Part of a small language model's weights.
Training: 334M tokens, 5103 steps.
MLP neurons of a small language model. Each row is named by its layer, matrix (gate and up: input weights) and neuron, and shows model dimensions 176-271. Each number is 128 + 24 x the weight over its row's rms, rounded and kept within 0 to 255. Numbers have three digits each. A neuron's up and down rows have the sign that makes its largest values positive.
A block is one neuron, or neurons of one layer that tend to fire together. After each block is what it responds to, as a language model described it from the Wikipedia text at the highest values.

L3.gate171:084090122159136139135123132106119179116155140147100146115106117135119148103139119164153125091118134124129155114118177134152074172147133115146141098133131073148100166158158153143088162123138113159065162130104104103144127100130141099152120124141127132138106158104102121142129129113098149169
L3.up171:127083156117097138129117135119148173090129112127186151161122136110118148148104089131125087126109168116141164122143124153115155161103069116129162118132115117132133134147153110122124114141111134140110118142095121109098117138133102116160118118140139139171125102101155163137133096150132136118
L3.gate174:124098130153080145106114126157151091144152117095080169112102085138133148133162129146143136130084105132112113132120127149146112127086110139132116124149115128135114093128135136173143127130133121156097099131117121163124090111088159158124162124163126124155129160133118110139115139113128125109
L3.up174:103133128093114145118152116128098142099146095130158095137127145120131129143156143139152138083130144092133152087123166165123137155146129094118160110113129121112211149157124127125124143086100133108131121140084114143153112119164148159130112131134166128128134125136093107093148120122127212175
L3.gate442:084113135139116134118114150154147117140119101129156120139129126134164149109104131123115124140108115175158114144080137139122140119126134133161164141119093112137137125112142141103121120162116160097094162122123143099135077109148169171129121141146179143116138174125146155153137122150102084174
L3.up442:115135137099152159102166108143101123113162154115089142128130142106143172101147123087095101111148155138140162083106139141158126154084104068133133130129139119154134129092163146132184085120067139113120117089118104107098108147100113149141127125118115133114123153157127135127136155113123114162
L3.gate488:117137110165138133105150103123129108105141107108153140126161135115118125129151105103154094125136171097136154110128136167148143132114092118156127146111162097154133126086143150135092087125105125111121146138104098112150172151109110103134092146108097127077100116083113127135128143125148096162
L3.up488:126132090103127159121144136166136124153091135143149179182141152123121101152098122134142085104111131119135123135129099100148162135125089130114146135107163115136148147123175102149195124101145119126085111107119117096169132151124111173188147126133100110148143128135117127108102116105135116133
L3.gate612:145113174111142164198088126159108122127125107108133147170123113130141160139106123092152125107107149105146143100123131153162096138107132130130117117128133151120116084132130122145096095149137173111123128135139126132156170142162150092154152093120186117135115149142105146099133089086098110122
L3.up612:106081128127132182147138104133099153133128133140183169087101129115120138122146136150137127078179147126164135111128134077146095185100128088130169115150125142108072110123115125123143100138078125085112147125095149097136123109145086133122160162160069115142107109096106117150164109072113137153
L3.gate619:081125141169143132086152170095127121091138131097147088137103138104079120148147141139174133108127063095106174104102155152153125143120127124113123099163103068139115124144143164101133159113150114152098115144122147137108105089113149118136118127127124168138144168105142122110143173123123161139
L3.up619:056110126131147139081143162100136119121159112104145109117108130085072104130147114123137124133118123128102154106127153113148099161089141167093116089137132086152138101150161151104141148098143103131082160153105154123115106084144150120115152106155153189107138168103146141123124157135155131149
L3.gate707:121142139139137146121130138158091138124157103137122106119129153157088193175107149172068126151157141144134176101175120157155116149133120129132127150108089107104078171108149133107136140118096113129106133123112102098110117140147105136081131126140167124133132104133113147142103115119162150114
L3.up707:121107104148138154131158166136150190102155109159148118097133127105131148127136110180133123133104140142117171067120127113132095105151138148139119111118128168140117072155112138132057130100087092165108123143114102098095133118136126122145090091116108153119120146105111156135096103092147131141
L3.gate789:068092097145159104117106159140106132125115134173111112095117110159108122123129130106165123133105143134132093105166142118096106103139108122140179141116136103137124127148142117139146150091144138151096110159096106159108122107167105109125140120162122147099154093142145133121087108126106144122
L3.up789:168143149122136144153159164126132151151109136117135119132145118097146119138172121136145139135119135062124142112093141147130126130135112171170117097096137126099158166139118155123082139160148177139127127129101116129163146091078120126135115136156130106167062161110158106135125118123126117097
Word-completing subword pieces. Final word pieces that complete a split word, strongest for function words such as neith-er, Eith-er, Betwe-en and Up-on, and weaker for other completions like radiother-ap-y and Short-ly.

L7.gate741:116131065109118115143098108112149189129120145106120131122151119129127125121128123130089095131135142081151130114150175137156132140144165144168118121084098117126118101136120097144122114090121104155135133130113087160149113148077107134139180124124131116111095127090075097108099088176127106140
L7.up741:140108095139107112098115151157137212166124122132110156125158146134126130121100142120121111117095148124142109129152141147142128152143143101107147143103125111108128127116120103166125111090125133187135099125151134141145142112121089138151167180145081089111170142095129099099106092132138142110
Sentence-opening time prepositions. Prepositions and linking words opening a new sentence or clause, mostly time or source markers like From 1999, After, born, from.

L7.gate97:119090121137102061125121139114125131125164165117149113152071121211151095135181124136141080156110110108099116106137131135143129097105127144140117119129122126134105141154124110112111150102156148120126148133148105146161092111098176081107137126112165148174118150119155151112108088141081131119
L7.up97:150088120100114166152114146113118156103159148142145150191082094106132123126119121159127079129123144080116103108154130101138122105156107105120140115166120161095152158103129127106130144110143148136124129144117146136169083159112148122127124155163161085140105144145169095152136068090104097133
Ambiguous word-start fragments. Opening pieces of split numbers or words that could stand alone, like £12(1,000), up(grading), end(ometriosis); weaker on "of" in titles/places, table numbers, hyphens.

L9.gate43:137087115166137141121155169094100096117105120106118143129120124098095157106152097139124152119129131137118108145139147147139104103156120134126115131117091153165128153131121181129102119100096171073137122067108155115078085148086113077102089172153181150135107115095080130118118114143094141149
L9.up43:129079123160148085147162135102129100170114122128141147130112137133145142145101150148140082126145072114145103128121135123123138119123156123134156157149124114141133129171118139108112099100118129123125155115129114109083128200094082116157135196081120104160148143119121158146153121129095139140
L9.gate126:079087116114183120072141135146128123096107150107086149108096130123110168139123137133160110154096121121125138084181142125130117113113108100126133139136087102149115118179098114124140128182128148157061123134108163097126118117136119094112121145143151132112143139079115128132099130133130132117
L9.up126:119166123112156134108132120091152148115123113122119122166117113136139130095157122092143106119075094139151137117143154119131145147149086100120131104144156156130149117135117118140125153120138132082059158107112148118116059148153138123134130109103161129133131141149099112137104098134143128136
L9.gate165:123142106126126140148149142109130149108131110091125144115141111074160145117140149120152143136148151129106140120133147123130136141105109101123127090136120132146133155136146132115077140105141139152107115126106149113104069110126152094110130138172085124103105157119121111124107142163179107108
L9.up165:132093143159151159144142078133147114107111103112115144138117138131113128135123133108139132095150094172122178090109126141161099119131132160125188128140131095120115164113155173096125153097138110128092133125119136083117088120160148151138141116127116090103150090084137144137103164177157159173
L9.gate204:118129134162124161142141102140168124158151124107140127144140120096147151169135075149127169133121089111148164097105142087174080119132092180137142125080143076118118110136136139136157083106134122142088170179137102138138127128143131115108155150134113170129134146156090152117090093120134132130
L9.up204:129155131112111116140117182158152127120130147118143129133098153108117143124146152137162152115139084124152082118139101088143152113146076091113164107129113107148150158099085117092115178086069131144117137128090171147123144141184095114146124150107119135101161093144124088122126140093127110145
L9.gate228:104128094141093105148103140128183102129128118134168137160138085127171107148143102139150107110099130105110171113086116104160098088136157133128093144106095158159150113133147056120096127113095115103077129136099095163143101152111108089141110155161104109119144105173099095130131115146117084141
L9.up228:104084152142119077138183130129146107145161150107111112118092136115118141162136118137128108072123113162067125081130187082115100102088100143109097108117143160114148116141133139130156179110148121113113126118128137145097128126105138138097111116143142116139182125105125101122103138123107076130
L9.gate273:079098106172087165142137157145128095150181137123163198140132124084180162113159122123134122100148151148107119110095159138139089110146111131131149141070114115142130156123108133135128111167130127133114133148086146157105131115074130107079103159161089159158133117127120128113126130118140166130
L9.up273:141148115160144143088153103147119130092108139091141115104116107143185135157125150097119088095096139112184124105118131179151102121159128175116143126123136104161112134164174103127127112082089158137140123108100106131122147186118089102127122090115132153126130119144076092107136146161134149128
L9.gate616:130131144138169141112178152109116089144149152136138136114143114126136130082147110115115091087144160126136148147145138134121095135143097162147147102152104103166106139146138107097126087151111127107116114096141186113155084153131074095104119173099169156141135166126130143143112135135123118216
L9.up616:153139132138116112116148148180149147151133129106112104107103129136065111170126100171156121098144141082112131118103118148089158138115116096098139151101150155116147138125111145138151113101132119145121109116106121106089132106130145144159135140102123147129136103167122114095143106138142130145
L9.gate787:131110134117093186143106095148159157090124104117164157133137086140135140145129131135140122084148129138127166109114128126149121098095099122126130129135117133152163119125172113128077110116119137130131114141131075098122107129098107146140143130126106110179138129127116139107122167126135102147
L9.up787:106133114115152129169124100117121139128147106133112129111127077080121139111152161139140078114123118141160155125118141164154135149120099130169140153109148136104089176105104116148136133148130136124125102107110132146081071160126100114174094125117094144141165150090114132136106118192160122151
Quantity and degree words. Quantifiers, numbers and degree adjectives or adverbs that open a noun or modifier phrase, such as all, much, strong(ly), close, vast, large, any, little, also word pieces like ier in Earlier.

L9.gate27:118076084144116120096129098098120133128153117115131128119144120112089138111155127163144143107115132118117130165163150113128133105109133105069116104163110088141146125111149095105139137120104144118146188136115128142111089125200101074136113138148137123128168094075207102170138096172090122101
L9.up27:128139135114124151130144136116079123128088157130086074119118116158093095150145183118149121145171122158116103138140172102114129083152146151092145118137105167109137114163133129125153132122151140119148124121136132141092115139127144089163074167120159111166126151090169127146092108136122081101
L9.gate33:135124112151116098133098090113084149133140153137121138137154126123091151115148144102103143139144109173107098121144132143159137101187155167113114096137147140104087151130090144133076101083133133145094145132174124136125091164113115135118132130124121092144093119149144110146120112158113146152
L9.up33:142133133130126105078134111092158116156150120148088111152118084113154102171103099119097133137093129141115145120127149143114139108138164146087141167179174124116104099127103140146143140110117144121068158115115122171165140122146124140116131151066109132143064164136112147172140097124122094097
L9.gate226:116151110125137104104102135132134128133142136122087138145106128128140062133146159093128092189104079181133148157104129125136107143136084161092098123076135093141151132103132127147149177137140120115103184141135124137147132115110159106117094134093093138113099090117137104152110113158132121099
L9.up226:139137124106134118098128095153140149122161128115146155147144111100130156147092127116144116089111129145130104121121149169120121127177134143081154151151101123102111109152113121097173152116101146080101143116148158103128116158081131171133122155133142116147110172176124114155142094103110063130
L9.gate269:118146124133143164105090133142113116135134109092110089122174084148138118116067102098174104134142161121091114142174168111173074112131116121132114164124146121136096105126164081141131140146084113111093162160159096119113120145147151122117130129136111130117126148117092120121137113140144135138
L9.up269:125135125124146105135131154095080100159141182105132108125127109129171114151149136090120123148080153154109139152119121097131172152107122171128161121136120110171145084145122136150112169142150108096102148159152126123111140154134138130078126138089110116141101141095128122134155149132132123168
L9.gate290:114132134143157133135116160117074136133162120118082127108089099102095093137140167122149115110151158113142138114165113117129132133163126129112132119125090109146117118115132115121123185104120134100149148136131138147128109135115161110125124094147152105138123115097142114147150142109088140134
L9.up290:131171111121148093173134160142119103124115135133121099160164119119128147126139138119120142129147115121111149112140095101118154140164109100101113141082119116127169112102079107156130152138126146123127122123142129186125107074091150086161116151175116095135122134100145134192130120086119082102
L9.gate739:125134129120141147098105145147106112136155153119122133130148110127094145108116134105159143171149098154111111102115125127124091138178103160124138108094104112131129147145137108149143125108131111090155127138103142072126132144166095142111110168098133142153116109139172112208123093151124097091
L9.up739:129120146119130147126140119136183158167125107144117128120121112115108113126154118141107130088095111140101145137113172132148088134144109113077122107173134090111139066121128153157107154103129160121131125115096139124115117100099144158140124144171157155154141127173100098106162106119153110094
L9.gate783:124124165105133138122117128164092116138128103172073146178133127162118147147112173108119131116104111161133142152173132119101119119145159091132120112106094105133126129137118149092165142150132127158103149143128145155113139103121120153118155167165124141121160134089145136120097123111127146118
L9.up783:116109146161121155157153114171112148146117164124108148142135148126137135151110116177116088118133135146163101160133108101138102138081161111135127187154126102157125125092103169087144148115136138134117118119176187154108168117134123131134153140112157145128130094106167106137136110148119154103
L9.gate826:102103120148134121118100113119119150096143088132098104156127112127098143150093149153132123116158134126107135136138144119138106111124114141128140124069125133129140122129138092122083123101106095125110129160127131188159092135162116136143115135148139168136096116174097115145135142126132095118
L9.up826:140153153136117091075091117140129147118126100174087098122149100110156118137114129154140153102161160156088092128138153155106132103139111157115102147130148155149099146126112122112157144122126113157134163138150102101115122129182191172164095171129147118154135141144127139147138129118131114123
Abbreviation and decimal periods. The period right after "St" in place and saint names (St. Louis, St. Cloud), and more weakly other mid-name periods (U.S., R.), decimal points (1.5) and score dashes and cells in tables.

L7.gate770:086122103161118106095139115107131143120156163109126131105155084091101086094146094117145086119125106084116146123167145146186095126144140170125120132138093148127130111130146114100118122148129110161120133117107160122097118132113125112115086126090107163142087100116111137132140117138138125157
L7.up770:129092145123119156129150173101141146147125113127149158107115156143085118112150144164133131135136129145108234134098148148134100173166135165159125153107113133155135130160185110121119161110072138094120119120136153126130106118174127108105116135143167152117149125156144127144104135099129142133
Closing field-ending tokens. Final token of a structured field in infoboxes and tables, before a pipe or line break: closing ) after time-zone codes (CET), place in medal lists, years and countries.

L3.gate249:095110102128120136140109123164099144103141137141138181118111137149099126099152154108151118175136126134099127138141164096100127125148102135129137113108102129109112151137145147150131115103129144123081112170094115170147104086131093118131105135160132155136116093107129158169089118146134126139
L3.up249:122121101102159142119125072075127142092162115155134135131131121129119126127134123082129138127094078118114092120118158177154128136161091088127145128109152148118136135133137142132138140108155112101133145154116072095123121132102119131133096113110132124147119133155134166137092103101122130123
L3.gate390:110131117155132119144095135143109145127138140130122123159154137086112131114118132182138126132136152096080096120180137099149122153101100147142141147171132122099137147145162120123093084097130178125110135123133161157136095127129149105107121124112141157123112125165071125139109146114207112122
L3.up390:139160134084102152104135122153132115125109085123125124121147108141093112166146087118138139150137102120150121155151137093085162126125144116136153191132143142129158142108134135121132127122099105094121144110125164138144121142131144158089130118077155094148151140127152143126108101140142140103
L3.gate414:125087099084126131099113119130146111126117141120130184160119152119147135108136112107141108140132141183152101116121152113126131168139140147150144109131124131110116148102113141092124115137121135152138162162098131122125121156088140117133146136143169135093105106111104120163151164160106126116
L3.up414:140135112129085147106089135116130120145152111112159117098129124120138115128116112129128140135098134125146104109106117150087165117152107133105138118146112130121128122131125115114116097152153080183101142117116121157162114108114120140136095100111082125154091123155148143169158122142128100108
L3.gate450:086171123136109114107117113130122132128148157108137119147080149107085112080136151140105135106088093188110130089137097125113112092145135167117098143137116116129144118162125156140141135095076109149145177157088151173103075071097137150120113129149127112173098119161122114122122131104153095124
L3.up450:130136120108149173141115152125119108171101145127104129155172133168150117129174108135098105143181155106150118137124065082083127103090097143121094119112121102099118121176114087124084133143168154154138138137128141130121119150097085149079089103153131109139131146094127109140146096120158133131
L3.gate524:123168159113120151132126126095121139156161099130119130123113090114140110075138105141167127118133099139093116112123105141112109141141117155130126172084114121116144129131112108056138134130120084147158168131152153202124115117108150099100087141110142160150105110159092103164108123161131147144
L3.up524:134173128119151148125104131089135106135133114163122100144128128148110127086129145093188123146123178125109121095093148116117135138120107136162091104097120087140150116126090134123182137119100098125108144126121101142148123164117129083089111137138093160153125156093102140117136155125106132109
L3.gate644:109151145065128159170146083106172123107126140148108182118105098098109102125129074140181155090097116146155104132126109131110122074113149128105137105102126135181169131109152148108172150127137148132143114146147144149124079147107132130135102109113113120103089094149153117142159137084124114158
L3.up644:148124163162089149122139120128131099141121118110144119101144120132077118133181115105134133121150156118123123166154163127093092146129101112184116086121176122166141123151169106114112112096114102093116141146107081098184123150144102143128140148132126102120134122134142099135133143119141149105
L3.gate815:157162085125134183153165116134128134173119166133135151151144074137152135106148096138115136139151086101119131106158143097122101156110141182157126167127137097189162142143127104196105136111150121180094156134167114174138127114100138056096121137119134117124130128134108119122103148131151127159
L3.up815:129156112147085158131102110104104130147112129104104157135126135141109104104164156110148137189133119136108119126117133130075121155113108128132150170158157157134130137156125148151150108124100180124112155108117120171132144094103093118114108120124106091143128069137158150104131181138114104142
L3.gate816:136108106063137135130101112115119082126111092109141181120108095115115138146116133114132120148142098128141112123132160087137124140078171120128156112136113156109133129089141153146136135103099081135147134137145137156139099154111102129148133077103132151114104129155151143167099142159134140124
L3.up816:097141142106121145112144071147117117099092142097146142119079132152067125142166088136148109124092131091115117107135134124134104122162118094128131134094140135138148182129124118165129174124155110122124154124130151114141169074143078140097151110158123173124131099123125129124137106119118145150
Placement and word continuations. Fires on " place" after ordinal ranks in results tables (third place, 4th place) and on ordinal suffixes like th; also mid-word fragments (ten-nis, ex-ti-nct) and score dashes.

L3.gate36:069134122094138155131105137108143118119176154098136077136123093127105106098098148144108103126109132151173151127125122116173128105148114114154149094150128121140131157149155136100136141159137123151158084142110130150118114185120109137114130122115143149114131110124128097144120151139082091105
L3.up36:132115124128123122152109075152151127178094096136104135119090095099120098125128126146129097156130083100100110136112146099132139102180124132097134192162125127109149079121106102155168118149147112113126118111106117113115121174127096137132112142158118126099116122136151085155128166116163146119
L3.gate62:098119141123129116125122142122084139122218175080147135140094137175134153117123142115116139162143164108157101125126138128112109141129161124161115090109103143111172142125161115119108131117128117107104117134115152092132138155138143140109142160130161143129108119122087122167121144147110137123
L3.up62:107116147096157143107131144105108117115184141134112144108118173107161103144111125096103118167141121111172096164133153109136142088156132129136135154131129117155152160160098102140152162172150149128164128132139182100152153144127154146093131102115146156135123112131116136146142149151106140131
L3.gate93:094160128107110121107114158087131139183176123164125155169071147140118125101127143147089109151109120137129098128146125120101115109100157132119108137180114132164151117172111113135129127150124151099163154167151122156090096127107148147124088110118153159124096105130150129168117108129105136117
L3.up93:114128152112122116151115128088169123136151121123125151134127138098086145141141173175102127165120119134179121137132100145136140154173157146147097136146125112105164143132107077146130112142119142102151128090124147164133078146111087139116073074110131113132143108074110127161095142185116103085
L3.gate118:111136105165163118149119190124125123141177109103127101090077134151158132132113135182140091095139169127135115122123177079095133064145092115170137147129104154123145116153130121062051125118130155129118114123080135135132136122136119108150137161132113147125090096120102103125093168116154105109
L3.up118:147119114112149132121132161102142124114093132132120172137133095135128154087164092132174123137136149145132143111124162109108148139123122132149145138138140117146173130120108115149175087094133121084115107129118141132127073125116145097126113165115140099098123168086137095156119136140128173139
L3.gate216:118135122126142111139133176137130123156132113100102188092106156151145100136165104112125133153090119124140093101107099130128162121139122124124147107126116160136138115184137119122138114174119169110174126108133134128104087141086081070125116130107127132119095112122122134167125127135090124136
L3.up216:092119147139166156086137118167177112107144099105115131162144132114096109139149138140133138094078194099176120128117139069119144094148145132133128070130129093116187091098116098144140125115120171174132135108139173170151117096092090142083161138126111126168136148112096089158175145156121136104
L3.gate560:100136122107107110109121121100118109101149164098140136182136122160132107116127142142141132138139096117133097142163118093161129119123156100093116121125111125133122139147161073157119127113109131139125126147110149130093059149125109112168107127089161155124128120159120069136110084133076171128
L3.up560:125159143138128116134119190121124098161126130108112128113117115175159094107137139100117085113143113152073108141157129126150163106128154139131114135143189121146091126127111140146102179174136124171113148134139111175092115118119115135122131118162157175117131118150156133115090122134132135120
L3.gate599:133133151147153116162162160144158117162145117112149138120131144161155112159126101136123141155146145134151132120103170132103140106134132152129174142094105102150109087097149092114132092162100104114105118116131141125158132152108141120167137162115124136134160160108095171123110149107100118096
L3.up599:137135158144155155165151132125161135166109131125136138099097135085136134134157159171179139113093145102189127140125142150120197096133137113154156114150131098118129113100070127065166140136120110117107121107157143129151120079093121130091129157092132119165129138115095122141134114092133107104
L3.gate709:082120145101119120157111139154115116126128144075148164146107134160131138148095127119135117123066170092126164167153109146082136152105144128123127147137124080122150128145149103146111125118086168109119146110114128117162096128075063128104118133111138140126114108123102094150145170151086145108
L3.up709:147109168153130138159150151146113139167127167149090110119101163144156101123111125097107139179095172138088107154108098134129124152090085110137155151159153096121146118146129127152129120141148139093122140109163138158114098128103147086110138159133130145134114105108119086109095130119128157103
Title/name connectors and word endings. Fires on "of"/"for" linking office or award titles to their field (Minister of Culture, Secretary for), and on closing word-piece endings (Corporate, Female, electoral).